config.toml
n_kv_head = 2
norm_eps = 1e-06
rope_base = 15300.0
qk_norm = true
lr_head = 0.00714
decay_shape = "linear"
batch_tokens = 32768
MLP neurons of a small language model. Each row is named by its layer, matrix (gate and up: input weights) and neuron, and shows model dimensions 0-95. Each number is 200 + 30 x the weight over its row's rms, rounded and kept within 0 to 999. A neuron's up and down rows have the sign that makes its largest values positive.
After each neuron's rows, "fires on" lists the tokens most often at its 100 highest values on Wikipedia text that the model never trained on.

L10.gate131,214,232,206,241,212,217,216,220,200,189,183,212,187,196,213,218,179,242,222,138,151,190,219,212,211,176,209,151,217,213,209,186,203,185,234,240,150,172,156,168,254,183,206,221,191,171,226,199,206,219,123,207,210,224,172,274,124,215,189,216,205,194,171,198,193,208,210,241,173,188,217,204,177,121,263,181,218,204,179,196,207,239,180,171,176,191,184,235,195,237,196,200,169,162,218,235
L10.up131,188,257,191,229,151,235,192,184,217,185,254,205,215,174,204,161,244,194,201,217,219,176,250,228,184,190,191,177,257,175,226,293,212,165,166,205,206,158,212,156,259,212,165,199,203,203,188,201,251,232,176,261,213,236,179,188,198,196,220,261,210,196,174,240,227,193,169,200,196,149,242,116,255,146,209,247,203,196,164,218,250,198,196,205,211,225,193,237,225,171,167,213,196,171,170,212
fires on: "en", "an", " moved", "u", " Man"

L9.gate129,199,189,258,210,200,132,180,156,197,223,118,219,145,217,177,134,186,155,222,256,154,162,248,267,178,211,148,232,186,224,258,195,210,195,154,246,250,163,154,173,190,208,236,230,210,166,180,228,178,214,186,229,222,127,215,219,254,203,193,224,199,217,204,170,197,184,186,217,154,194,227,181,240,203,181,210,226,204,174,213,189,191,184,239,186,169,228,275,208,165,202,171,185,238,257,221
L9.up129,191,176,236,220,190,211,206,187,240,179,200,209,229,186,241,190,163,191,204,192,224,227,187,269,231,213,217,249,249,155,192,151,190,160,161,185,169,260,224,243,242,236,187,237,236,192,195,193,198,242,186,204,234,165,200,230,206,189,176,183,214,220,196,268,189,187,129,185,213,193,160,208,185,195,204,181,269,215,185,208,201,196,175,243,219,136,163,242,174,204,237,155,206,188,225,194
fires on: " of", " in", "w", ",", "ground", "ild"

L11.gate249,220,124,212,198,193,175,169,193,185,177,202,187,176,196,187,157,228,227,232,239,188,165,221,244,243,148,133,216,242,230,157,203,183,195,213,177,191,183,163,202,270,179,203,235,193,173,161,178,221,164,181,249,204,176,181,167,185,166,216,211,208,241,262,183,217,210,206,207,219,223,260,235,257,190,254,212,193,208,193,191,251,187,143,188,175,171,198,176,163,237,204,186,219,169,224,250
L11.up249,272,193,187,200,197,228,230,177,191,189,206,180,239,169,168,155,237,156,201,178,202,223,219,132,204,210,230,218,225,194,175,232,202,234,173,233,212,241,224,142,173,224,194,245,156,168,204,234,184,185,153,228,164,177,160,124,148,177,188,177,238,201,213,216,168,175,203,219,153,203,182,256,180,212,193,244,150,209,193,194,165,225,212,206,219,239,227,174,211,195,178,155,216,167,189,223
fires on: "a", "i", " Ma", " La", " Sa"

L5.gate231,208,143,213,163,251,148,161,151,182,190,186,211,204,226,209,163,211,153,162,178,270,166,185,195,231,202,212,203,207,214,250,235,189,190,191,171,181,218,256,248,199,220,176,202,232,185,180,193,187,246,182,176,187,192,178,143,163,202,207,200,148,199,206,257,186,230,183,162,224,208,167,284,200,178,236,254,237,210,236,288,243,207,167,222,169,223,208,217,198,163,258,162,161,225,183,168
L5.up231,254,184,214,182,197,224,108,199,145,166,226,203,217,169,217,125,209,220,177,197,182,207,208,185,224,181,232,173,233,238,200,194,213,184,193,197,249,158,196,179,159,214,230,208,198,206,139,223,264,210,134,227,172,186,272,199,220,214,206,238,164,215,220,180,187,247,240,189,163,233,196,215,194,165,205,172,200,222,218,236,188,213,181,222,205,229,170,218,246,189,186,202,196,223,207,193
fires on: " th", " Br", " col", " Ref", " ref"

L7.gate136,178,227,227,230,197,255,174,216,184,175,200,194,163,261,177,172,185,216,165,209,199,151,209,196,243,262,222,191,152,221,179,159,164,199,188,166,206,249,209,197,195,224,167,150,206,154,205,208,187,220,178,154,222,168,241,176,166,228,189,145,178,219,206,210,223,208,200,164,158,253,205,206,188,175,222,189,199,150,214,222,236,201,215,145,167,172,143,206,166,197,222,207,203,223,169,223
L7.up136,217,189,221,209,198,167,189,152,263,215,167,159,185,193,183,258,224,169,211,214,256,109,243,185,247,148,215,194,165,256,202,169,207,208,247,203,185,218,236,209,195,192,214,200,183,222,214,186,163,142,209,201,224,181,186,203,159,212,168,278,192,170,222,163,204,165,195,197,205,213,192,167,217,178,169,200,221,201,218,252,184,263,177,210,237,199,214,260,180,205,242,185,199,137,192,248
fires on: "P", " Sc", "SP", " number", "T"

L14.gate182,197,185,244,227,164,161,227,188,207,175,207,203,200,248,190,185,175,186,278,174,193,204,214,190,180,159,242,228,192,211,180,138,224,183,239,266,214,253,210,157,233,202,176,164,204,188,218,210,200,172,216,179,179,209,214,135,200,226,190,169,169,163,218,198,183,179,165,178,197,219,235,169,199,128,259,274,209,218,215,190,158,202,163,162,163,143,232,200,181,228,193,209,185,158,165,190
L14.up182,211,169,198,272,241,145,224,167,201,147,220,252,153,205,203,160,133,202,250,175,154,198,220,197,206,215,234,192,134,180,169,165,195,164,241,216,217,254,242,206,238,184,223,269,175,170,171,234,140,242,226,201,183,209,217,235,200,191,189,157,230,164,176,186,193,159,193,233,204,176,227,222,245,193,219,224,191,202,185,203,221,217,225,190,182,251,204,250,159,246,201,262,244,196,191,191
fires on: " K", " O", " Sh", " A", " Bh", " I"

L2.gate67,233,186,212,166,218,216,254,186,204,206,125,183,191,248,193,169,213,202,175,189,203,219,160,163,218,192,194,224,216,152,193,207,166,235,220,199,224,216,190,243,255,190,214,199,243,164,206,193,200,204,198,148,227,179,188,240,204,188,185,207,208,172,286,203,220,213,172,172,194,215,233,241,189,241,208,233,201,188,241,224,181,174,258,243,191,185,153,214,229,215,196,214,151,187,147,207
L2.up67,232,164,172,196,185,182,227,228,154,208,240,207,137,218,178,210,212,174,158,187,203,194,156,241,194,164,194,194,145,184,179,209,195,181,206,243,207,210,190,233,152,248,190,228,189,179,212,161,212,171,174,185,200,246,184,181,178,153,220,208,235,231,218,194,238,141,218,165,200,225,274,187,245,223,137,209,250,238,181,194,197,211,218,162,201,181,162,195,215,183,197,270,179,242,168,227
fires on: "ec", "ett", "eg", "eat", " 1985", " Stev"

L9.gate228,156,232,184,194,151,174,248,168,198,209,196,210,157,180,197,199,167,202,226,247,202,184,191,239,238,184,159,225,136,199,263,189,185,188,126,250,230,212,213,224,226,221,179,198,204,184,199,262,160,217,191,212,189,189,185,220,172,190,216,197,177,174,212,199,210,198,209,153,184,177,255,204,167,152,208,185,215,208,253,216,158,199,197,201,134,191,217,135,187,184,185,188,161,195,175,229
L9.up228,207,196,212,228,221,227,207,196,253,177,151,153,194,205,235,182,189,204,190,220,183,265,194,245,220,213,172,198,214,199,238,172,207,141,195,257,236,162,157,246,200,243,206,231,200,154,279,235,216,244,210,203,226,191,215,205,211,214,192,206,191,155,234,166,197,236,189,242,240,216,171,201,170,215,213,199,222,197,149,172,214,216,158,199,186,170,250,206,194,199,251,194,180,180,226,209
fires on: " of", " to", " in", ","

L11.gate422,171,211,196,206,181,194,126,216,224,137,182,172,233,215,186,216,241,240,202,170,233,170,164,147,201,196,228,195,172,174,204,187,218,165,221,203,177,181,177,190,225,177,210,244,130,186,211,187,227,183,231,198,190,205,211,202,199,224,236,162,260,144,182,185,233,172,200,171,255,192,217,198,220,206,184,261,204,194,201,191,241,194,228,234,244,233,188,215,243,149,236,168,206,189,211,272
L11.up422,201,137,247,241,178,193,217,195,235,164,214,184,235,202,242,188,175,259,180,187,242,194,192,213,240,193,169,186,191,192,168,157,189,205,189,197,198,163,227,175,258,228,206,237,208,191,205,170,233,155,186,204,218,156,209,146,172,221,215,244,146,201,215,220,189,212,186,209,225,179,155,204,209,168,132,226,182,198,226,195,234,158,215,148,186,235,192,185,202,178,140,177,226,179,236,173
fires on: " pre", "at", "t", "et", "se"

L9.gate395,187,190,173,173,188,221,176,178,172,218,175,246,223,206,176,202,184,167,164,230,232,190,242,241,268,222,257,169,207,256,230,207,194,183,198,234,169,190,230,219,206,251,109,175,158,243,237,224,176,159,227,209,238,205,237,218,222,207,186,217,211,218,247,154,203,198,207,216,176,232,186,193,212,178,118,234,226,208,239,200,181,197,155,240,203,179,235,198,236,197,208,194,161,270,165,217
L9.up395,202,188,178,254,191,211,218,171,186,163,210,159,196,158,193,183,220,222,242,189,210,198,189,189,196,253,130,200,197,261,159,249,231,258,183,226,220,213,201,208,264,182,206,170,175,226,209,169,229,166,174,196,247,197,213,249,191,218,168,155,254,193,220,189,190,230,209,162,302,213,244,177,142,228,164,143,184,189,184,177,201,220,164,234,185,236,132,167,165,197,163,197,192,192,199,223
fires on: " An", "ed", "an", " an", "ly", " or"

L8.gate411,198,184,199,236,193,188,169,165,134,233,157,209,240,137,221,223,194,229,240,194,200,208,158,171,199,179,217,200,181,137,221,166,227,178,171,195,190,189,139,185,230,156,232,231,247,212,248,197,200,207,221,235,233,237,201,191,225,237,204,200,140,187,191,226,189,226,206,189,211,168,228,235,205,151,265,134,181,231,227,211,208,187,225,202,230,219,181,182,213,190,205,239,193,173,212,219
L8.up411,237,164,215,197,225,232,176,189,229,160,177,223,208,201,222,187,180,180,201,181,285,226,166,202,206,179,243,217,186,232,183,205,187,168,221,184,182,175,192,187,184,178,208,207,245,182,208,210,165,250,249,158,206,189,241,203,258,198,168,170,245,184,162,131,182,235,220,203,181,225,250,207,192,221,179,147,144,239,175,187,162,167,197,231,205,216,155,149,235,183,192,188,245,234,272,113
fires on: " for", " per", " con", " ac"

L10.gate77,175,210,150,207,231,234,204,202,249,192,213,176,175,164,220,186,180,223,146,221,135,209,169,209,263,195,166,187,162,214,227,231,205,224,197,205,150,209,200,173,196,208,188,197,261,209,203,216,138,190,218,193,195,199,165,172,207,180,180,182,121,199,254,174,228,219,234,216,166,244,224,204,220,211,181,221,127,170,221,218,221,187,221,215,235,192,175,194,247,207,199,233,246,221,171,176
L10.up77,229,201,199,182,181,229,242,174,221,236,161,202,181,200,191,147,183,213,190,184,165,181,212,198,207,234,220,257,222,187,289,173,196,182,135,154,200,217,232,202,180,190,188,181,190,250,163,180,222,230,239,176,193,303,228,233,177,183,186,185,225,256,201,171,126,213,252,206,136,168,198,150,189,240,236,205,196,214,216,205,214,204,179,192,205,175,199,185,206,206,164,143,188,177,176,180
fires on: "–", "-", " Air", "/"

L6.gate156,226,218,235,186,205,183,214,223,203,247,158,164,140,208,182,241,230,210,197,257,191,181,200,230,176,212,209,219,205,180,230,249,218,179,188,173,206,213,197,198,211,230,200,165,232,180,211,166,191,164,230,184,207,202,153,196,170,245,272,230,184,173,217,158,194,214,272,161,220,221,179,177,201,221,236,184,165,185,216,196,180,144,177,175,203,226,240,198,245,167,164,208,122,142,176,270
L6.up156,230,187,192,209,246,155,195,189,158,190,176,141,201,289,166,181,220,264,210,264,213,193,231,187,215,235,195,212,223,215,244,215,216,189,169,221,177,186,210,238,243,213,182,227,185,209,226,193,227,216,144,192,193,215,203,184,201,213,207,217,173,220,184,195,211,222,221,230,199,232,218,215,193,241,219,213,223,207,205,225,196,222,167,200,201,199,211,227,252,238,224,203,214,234,175,151
fires on: " B", " won", " Apps", " last"

L11.gate235,174,228,187,154,237,197,180,234,224,198,225,165,254,195,193,199,223,283,160,221,208,111,242,209,176,209,248,188,185,203,252,211,209,223,207,202,230,229,227,174,202,227,222,164,233,267,196,189,205,207,213,209,200,198,158,254,236,212,177,190,146,204,239,150,201,203,258,230,187,173,205,230,206,213,215,180,147,199,207,194,236,154,148,243,140,176,194,186,202,171,232,215,227,239,197,177
L11.up235,223,203,165,210,170,165,232,178,201,155,232,163,186,235,205,211,175,253,193,215,193,167,171,173,204,222,170,180,169,221,196,264,260,160,205,210,210,186,209,271,167,255,146,197,159,221,187,195,163,216,174,214,221,210,203,174,208,182,224,216,210,200,226,250,176,234,206,142,166,190,222,220,183,191,259,250,141,215,199,168,228,218,169,187,181,100,135,194,183,182,164,181,199,175,170,190
fires on: "–", "-", "al", "u", "ul", "ur"

L6.gate200,227,275,179,211,186,209,147,226,214,152,184,159,177,246,168,167,206,185,151,229,252,156,236,211,232,183,193,211,148,232,185,182,214,200,190,237,178,214,146,183,185,244,203,198,243,152,191,187,245,216,174,211,227,195,137,161,215,238,246,210,250,240,264,191,211,178,204,163,248,171,198,273,228,152,248,196,165,185,221,191,232,175,140,163,154,185,225,220,171,158,240,240,189,172,167,193
L6.up200,181,320,140,158,165,226,122,156,202,155,209,151,192,263,198,191,198,151,172,222,283,184,240,208,196,140,216,166,159,198,187,187,177,202,197,198,144,185,186,182,182,202,218,164,238,181,181,180,215,230,205,192,186,178,152,136,186,190,167,197,218,238,195,224,182,166,205,216,235,162,202,200,218,223,210,229,220,140,152,208,226,206,185,192,220,183,250,220,193,149,214,261,206,153,173,170
fires on: " prov", " vol", " Vol", " Col", " El", " Jr"

L6.gate363,197,234,168,178,249,160,230,206,231,153,114,193,158,219,185,213,204,185,168,202,228,164,223,213,248,185,212,192,206,196,259,211,221,170,205,214,203,248,205,250,200,241,204,167,239,144,203,203,169,186,201,162,241,218,199,193,209,219,257,199,201,211,201,190,182,208,255,201,200,181,150,239,228,217,188,213,230,193,211,173,150,211,177,150,193,195,169,199,225,191,182,197,155,200,173,287
L6.up363,192,283,188,194,214,189,264,183,202,193,202,215,156,222,240,227,182,210,164,210,201,210,195,160,190,146,190,173,230,225,221,214,185,217,221,206,190,244,188,217,170,256,175,192,228,189,177,213,187,156,173,164,197,231,165,201,210,168,186,221,186,221,186,236,161,179,265,250,167,181,163,227,187,171,213,161,195,202,204,176,173,223,193,167,162,193,203,190,200,178,176,170,187,172,243,245
fires on: " or", " &", " and"

L8.gate90,177,189,227,187,198,212,195,232,161,147,174,212,212,203,265,189,175,221,137,177,195,191,196,181,223,243,187,201,200,206,208,196,259,201,173,197,222,176,170,191,251,191,214,209,238,144,269,197,179,223,155,231,195,207,217,221,244,239,241,194,219,150,227,191,180,152,187,185,180,207,266,262,201,180,190,193,202,177,198,111,241,246,214,192,184,185,130,169,182,261,191,176,155,213,218,255
L8.up90,198,155,167,196,185,182,193,184,212,215,176,212,215,229,269,209,167,211,187,192,222,217,194,269,200,215,218,200,206,172,147,184,175,205,157,201,199,217,141,207,201,217,176,236,261,130,236,159,205,168,196,186,194,158,216,216,209,231,224,158,202,131,188,182,235,162,203,163,159,209,224,146,203,174,115,268,219,249,194,229,199,214,191,285,201,223,246,205,206,231,184,163,173,210,209,227
fires on: " which", "o", "here", " that", "y", "e"

L11.gate216,216,177,241,195,258,227,202,209,213,216,136,172,188,169,198,164,212,205,270,141,218,166,205,261,248,159,179,153,204,193,248,211,173,172,217,240,217,218,175,229,250,203,203,195,203,160,223,217,166,167,187,221,171,149,198,192,200,241,206,133,184,162,231,180,178,231,206,215,193,178,184,235,224,259,226,211,184,217,179,186,175,200,181,183,170,215,184,209,179,220,209,218,257,177,197,228
L11.up216,266,228,196,244,199,164,258,177,237,196,236,226,193,200,231,183,218,185,223,208,217,173,217,199,184,240,218,210,219,228,181,219,185,207,177,198,162,193,207,156,179,228,200,163,193,184,178,200,164,208,200,225,219,205,153,213,172,209,198,201,231,173,206,231,205,149,230,215,236,167,243,185,289,185,162,214,165,197,200,187,174,178,170,284,265,203,245,225,169,212,254,192,247,167,184,162
fires on: "a", " La", "u", "au", "en"

L7.gate390,220,214,154,188,228,199,152,181,174,209,169,209,192,154,202,260,223,191,188,244,240,219,220,200,182,236,200,198,236,146,231,206,214,237,213,251,229,188,162,231,238,164,136,198,176,161,218,210,195,133,136,189,238,216,167,242,167,184,249,227,287,166,208,195,218,171,188,201,194,221,169,197,182,180,204,190,236,169,223,229,196,149,194,221,191,207,216,182,201,155,201,234,201,244,182,262
L7.up390,189,212,171,224,174,156,223,185,249,195,183,107,202,150,104,210,250,168,202,252,189,228,173,137,213,212,210,180,189,282,174,192,188,228,187,180,194,200,211,240,206,202,130,166,172,206,208,227,249,162,209,177,247,164,237,204,157,179,177,194,156,234,223,233,194,213,183,175,195,212,247,214,175,219,239,156,154,182,205,180,192,225,145,229,165,167,184,147,169,181,249,219,250,186,165,208
fires on: " and", " or", "or", "ly"

L6.gate345,207,204,198,202,266,213,160,243,198,210,194,188,171,171,196,145,222,198,231,220,186,167,204,182,234,253,162,204,148,203,248,157,186,168,227,229,205,189,221,216,193,263,246,162,210,182,212,217,246,260,166,158,190,199,220,208,213,198,222,225,199,141,252,148,203,153,232,188,193,257,243,237,213,180,174,166,237,206,218,169,236,198,144,149,207,170,225,201,177,195,241,197,204,209,229,233
L6.up345,195,187,235,191,208,257,168,196,268,189,254,206,168,214,186,184,216,154,193,212,226,160,272,149,213,223,181,191,167,195,211,181,161,232,258,193,229,211,240,193,212,267,223,163,208,179,204,209,198,210,205,225,189,192,265,205,179,181,151,168,196,160,166,160,174,183,214,151,234,228,160,159,226,149,151,182,226,209,189,190,206,199,239,162,201,162,206,198,190,166,206,231,232,198,240,186
fires on: " sc", " Sc"

L7.gate352,206,185,210,180,171,165,158,189,170,190,232,173,214,222,197,174,218,218,211,199,194,192,214,177,203,167,189,189,166,193,169,212,248,237,218,177,195,171,173,183,191,211,217,276,253,138,219,195,250,193,199,165,187,248,207,211,223,245,234,168,188,172,238,215,263,188,215,199,198,204,267,231,252,166,191,138,205,197,159,197,252,211,205,201,170,166,152,195,224,239,192,252,228,198,233,254
L7.up352,197,207,161,187,238,208,130,182,219,170,156,185,198,219,232,203,208,229,199,256,210,228,197,165,146,128,183,210,168,172,186,169,193,178,197,164,214,241,189,181,190,195,222,192,186,159,184,196,223,191,180,191,189,150,278,231,197,223,217,156,217,235,227,239,165,237,209,186,201,174,165,176,185,196,239,239,293,181,203,222,185,201,179,201,239,213,221,185,244,226,195,205,204,193,189,211
fires on: "a", "\"", "e", "o", "."

L8.gate353,193,183,188,218,198,204,195,215,204,172,175,177,187,220,164,182,224,190,194,279,206,169,154,278,192,226,177,240,215,187,209,208,216,197,202,223,215,202,237,208,157,207,174,214,247,220,175,186,229,209,173,264,252,185,199,167,196,228,217,205,239,185,217,229,205,149,186,163,211,182,251,199,179,197,206,147,212,167,199,207,197,234,180,246,157,153,134,140,142,198,243,163,211,137,228,138
L8.up353,187,193,182,218,191,150,187,215,197,224,157,212,200,203,210,166,163,212,233,208,243,168,245,186,211,127,231,190,212,214,236,178,223,187,220,196,194,117,192,199,271,264,197,173,239,213,156,174,175,139,164,167,208,177,218,187,195,191,181,231,201,234,229,199,207,206,215,231,185,222,229,184,204,271,161,214,247,194,275,178,228,260,118,232,188,176,185,183,150,246,139,252,152,195,210,218
fires on: " while", " which", ":", "here", " where"

L4.gate72,212,272,264,179,242,207,168,249,165,201,184,140,142,205,178,206,242,220,172,255,188,185,216,149,178,222,168,177,164,211,255,129,222,177,216,165,178,186,202,200,180,225,233,177,207,168,255,186,191,203,203,192,185,158,185,201,193,189,180,157,219,208,179,187,200,202,234,199,233,223,182,167,233,229,206,188,223,183,201,217,223,171,207,176,185,214,222,166,199,154,212,214,187,212,242,253
L4.up72,185,189,156,233,225,200,202,269,213,169,181,187,235,231,164,226,271,181,206,194,213,174,231,214,283,199,222,202,182,224,216,173,261,181,221,184,169,207,204,247,216,226,283,159,194,174,210,200,206,213,133,221,224,181,202,159,212,205,184,158,205,175,197,166,215,206,194,135,242,224,176,205,230,186,184,198,186,221,126,220,204,187,166,200,248,217,162,224,220,150,206,236,224,191,174,207
fires on: " sc", "sc", " Sc"

L6.gate256,183,231,190,227,160,168,188,203,166,195,136,205,164,223,217,202,193,197,195,224,233,204,329,170,238,267,170,177,239,197,192,219,213,198,183,235,171,215,188,226,178,214,237,193,218,187,189,223,170,185,149,219,207,222,240,181,151,200,226,239,206,152,205,169,146,181,138,179,148,186,235,208,221,211,213,191,188,199,239,228,161,192,224,211,247,168,216,203,171,138,209,221,209,187,199,231
L6.up256,185,185,252,207,223,239,210,198,212,216,220,197,283,189,232,184,195,192,217,221,183,206,182,188,174,170,220,205,182,211,175,195,190,196,219,217,222,189,217,194,197,212,209,206,243,198,221,123,185,209,170,217,226,173,184,229,193,211,221,246,227,226,183,159,210,174,190,223,242,278,236,205,200,253,220,165,195,208,190,185,152,164,184,242,173,202,188,207,204,176,223,202,184,238,179,206
fires on: " 17", " 6", " 8", " 22", " 3", " force"

L14.gate103,203,183,187,139,202,197,164,186,249,177,235,176,200,239,111,213,176,204,186,227,188,267,175,233,218,192,172,197,218,210,247,199,240,209,154,176,212,217,261,137,155,234,141,202,256,213,178,153,200,217,193,207,255,188,201,248,162,178,224,206,210,177,152,218,186,251,156,223,198,211,207,249,184,186,190,244,189,164,168,228,224,227,174,254,196,234,221,208,228,189,189,206,161,153,196,230
L14.up103,201,238,202,237,187,186,149,235,174,172,270,186,232,237,230,244,202,194,166,188,158,226,166,210,227,187,206,222,229,183,201,178,230,201,256,197,241,169,247,216,244,213,142,226,294,180,199,174,184,226,225,231,227,214,206,237,158,184,162,205,155,163,238,217,183,209,143,208,235,227,240,183,218,185,221,161,176,203,175,194,221,195,201,219,190,183,203,228,175,197,175,219,219,148,203,203
fires on: "–", " (", "\n", " ", "|", "ib"

L8.gate275,245,203,171,200,193,260,209,192,211,167,187,212,201,246,165,167,223,241,198,254,189,151,177,199,136,183,116,163,234,189,177,177,197,164,196,209,206,180,208,181,211,156,214,199,304,197,146,196,216,186,181,255,188,172,185,142,241,198,201,211,241,220,197,194,190,199,185,155,254,225,227,214,217,230,199,217,201,142,218,205,190,186,158,203,155,187,217,186,95,171,174,224,199,182,252,210
L8.up275,173,188,161,194,205,249,179,159,237,210,223,172,173,238,172,150,203,155,221,216,232,169,232,244,158,146,209,219,179,193,233,202,196,143,204,115,217,259,252,165,256,213,173,215,217,217,202,181,201,205,207,198,182,213,197,120,142,175,208,180,248,254,160,207,206,194,188,219,243,190,187,179,236,199,191,283,208,169,175,216,220,157,155,240,173,199,168,149,216,200,156,230,177,217,289,172
fires on: " where", "here", " which", "em", " so", " While"

L5.gate445,261,169,200,176,197,241,169,222,200,217,176,217,229,151,204,220,159,155,196,158,194,227,149,249,245,182,230,170,150,186,148,239,138,199,159,197,255,194,183,157,237,220,195,155,228,197,171,197,202,203,252,198,233,153,223,184,214,209,222,212,205,252,175,159,253,226,236,238,178,183,188,238,230,200,231,173,177,196,167,186,193,185,145,193,217,196,119,277,233,239,233,181,191,194,236,185
L5.up445,245,223,267,204,169,204,190,198,225,219,154,169,184,214,170,238,184,161,201,205,171,238,179,196,182,107,191,190,191,209,209,191,168,202,231,201,221,248,203,209,208,181,223,205,217,168,251,218,278,167,176,222,200,178,158,208,195,206,230,173,171,195,156,169,223,171,212,245,209,177,168,196,191,157,252,164,142,220,213,209,173,157,199,145,223,170,126,212,248,177,162,281,200,173,250,236
fires on: "=", " curr", " hon", " include", " grand", " includes"

L14.gate355,199,201,216,168,270,233,149,174,203,182,216,174,161,231,130,241,143,149,157,213,171,230,214,206,246,181,177,155,207,182,201,166,219,213,208,194,225,200,237,165,203,185,165,178,257,212,169,200,215,241,228,213,228,212,212,230,158,247,166,202,173,185,188,164,205,225,206,203,195,156,228,164,238,196,214,154,203,189,171,166,160,199,213,193,215,187,184,199,161,179,208,174,237,173,144,202
L14.up355,147,178,179,196,178,216,134,184,181,159,178,132,193,258,222,191,211,197,163,207,195,154,212,182,215,222,206,157,182,180,222,175,201,174,198,159,257,181,207,133,187,133,203,221,189,196,168,203,242,239,214,168,219,205,231,207,181,238,167,237,197,184,190,187,176,162,167,199,237,181,213,194,159,193,234,219,210,168,139,155,167,192,207,214,210,180,170,196,246,185,241,179,206,186,134,200
fires on: "–", " |", "\n", " −", " ("

L10.gate248,223,220,171,171,259,208,164,241,194,183,199,195,208,176,228,173,176,179,197,141,206,167,229,239,209,225,188,160,183,194,236,233,196,215,138,245,177,217,179,171,174,210,128,195,193,250,231,221,181,230,198,215,239,187,247,121,182,217,246,213,195,194,217,148,201,155,229,140,206,247,175,235,213,194,183,187,196,203,162,185,252,216,155,300,166,227,240,252,193,193,155,220,181,161,189,182
L10.up248,181,183,205,199,169,217,220,242,226,166,186,202,190,197,259,171,193,153,203,189,234,251,143,216,229,206,254,212,211,227,180,214,154,222,143,222,187,177,218,265,237,152,213,197,178,183,227,223,231,229,203,203,214,235,191,203,210,182,200,231,222,130,204,195,183,162,300,157,287,184,188,184,230,212,201,218,188,241,183,172,240,234,202,172,141,220,206,217,216,195,212,230,208,215,163,168
fires on: "ic", "ology", "ological", "ial", "al", "ical"

L6.gate32,233,210,227,205,231,198,143,187,235,174,151,141,158,193,216,189,209,214,155,166,223,166,218,169,212,181,175,241,216,200,152,207,196,175,225,187,195,217,211,167,200,239,237,222,229,209,164,166,187,197,186,199,214,128,177,208,234,199,204,235,265,180,249,226,191,219,204,182,231,217,198,281,241,173,193,237,182,198,221,192,203,185,146,161,200,144,243,181,167,211,211,233,174,201,176,221
L6.up32,237,204,205,215,183,221,154,175,250,182,202,181,163,199,221,247,260,176,171,203,244,195,255,177,208,168,195,227,202,225,174,206,162,125,198,156,173,215,225,162,220,229,234,201,234,218,185,164,203,209,233,190,179,105,185,206,205,152,191,223,267,200,199,214,166,220,197,202,257,194,183,193,220,208,166,274,193,173,228,199,161,193,176,168,224,179,206,186,193,212,228,285,203,202,195,158
fires on: " Min", " fed", " Vol", " vol", " min", " led"

L5.gate282,214,209,207,148,162,236,168,216,207,157,175,184,162,175,185,156,175,217,194,206,201,174,223,206,187,212,197,194,180,261,191,160,207,214,215,248,238,216,218,199,194,242,180,219,197,196,186,200,243,201,199,169,243,209,180,222,185,226,163,232,201,216,256,199,208,191,242,159,214,202,200,262,220,215,262,243,242,252,256,193,199,212,96,206,244,193,224,225,243,163,175,219,129,234,208,226
L5.up282,208,211,192,170,142,212,191,219,187,189,222,222,201,181,194,168,201,207,188,174,168,193,198,174,201,202,237,152,172,290,191,176,171,201,222,205,194,190,221,169,138,235,217,203,184,171,200,199,271,223,201,187,195,175,177,199,208,187,179,259,191,249,205,216,198,244,227,201,212,224,234,244,205,190,237,210,230,247,250,186,206,242,143,197,206,203,261,214,207,157,210,230,166,231,171,181
fires on: " Sp", " Am", " def", " Ref"

L7.gate118,139,208,186,177,276,178,179,222,204,161,206,214,130,219,228,187,236,226,174,177,236,176,189,258,218,195,141,219,198,224,239,216,240,219,190,200,252,209,209,213,201,213,209,197,208,160,196,209,170,188,175,241,243,244,209,207,183,225,219,242,170,204,226,212,235,189,259,213,194,245,183,210,191,183,202,242,157,231,217,185,145,229,193,193,206,218,212,254,215,236,164,223,183,221,264,211
L7.up118,177,201,198,148,228,174,257,219,159,200,174,213,190,177,203,239,203,183,182,220,201,202,195,209,190,253,185,195,242,162,233,222,169,204,240,232,199,196,251,190,210,223,127,197,225,198,224,215,216,138,171,193,215,198,173,130,221,217,207,210,157,204,163,199,273,216,223,236,201,172,180,210,179,136,201,240,200,187,215,208,172,209,190,231,238,149,138,278,238,184,232,245,185,182,138,175
fires on: " and", "able", "ming", " also", "ography", "--"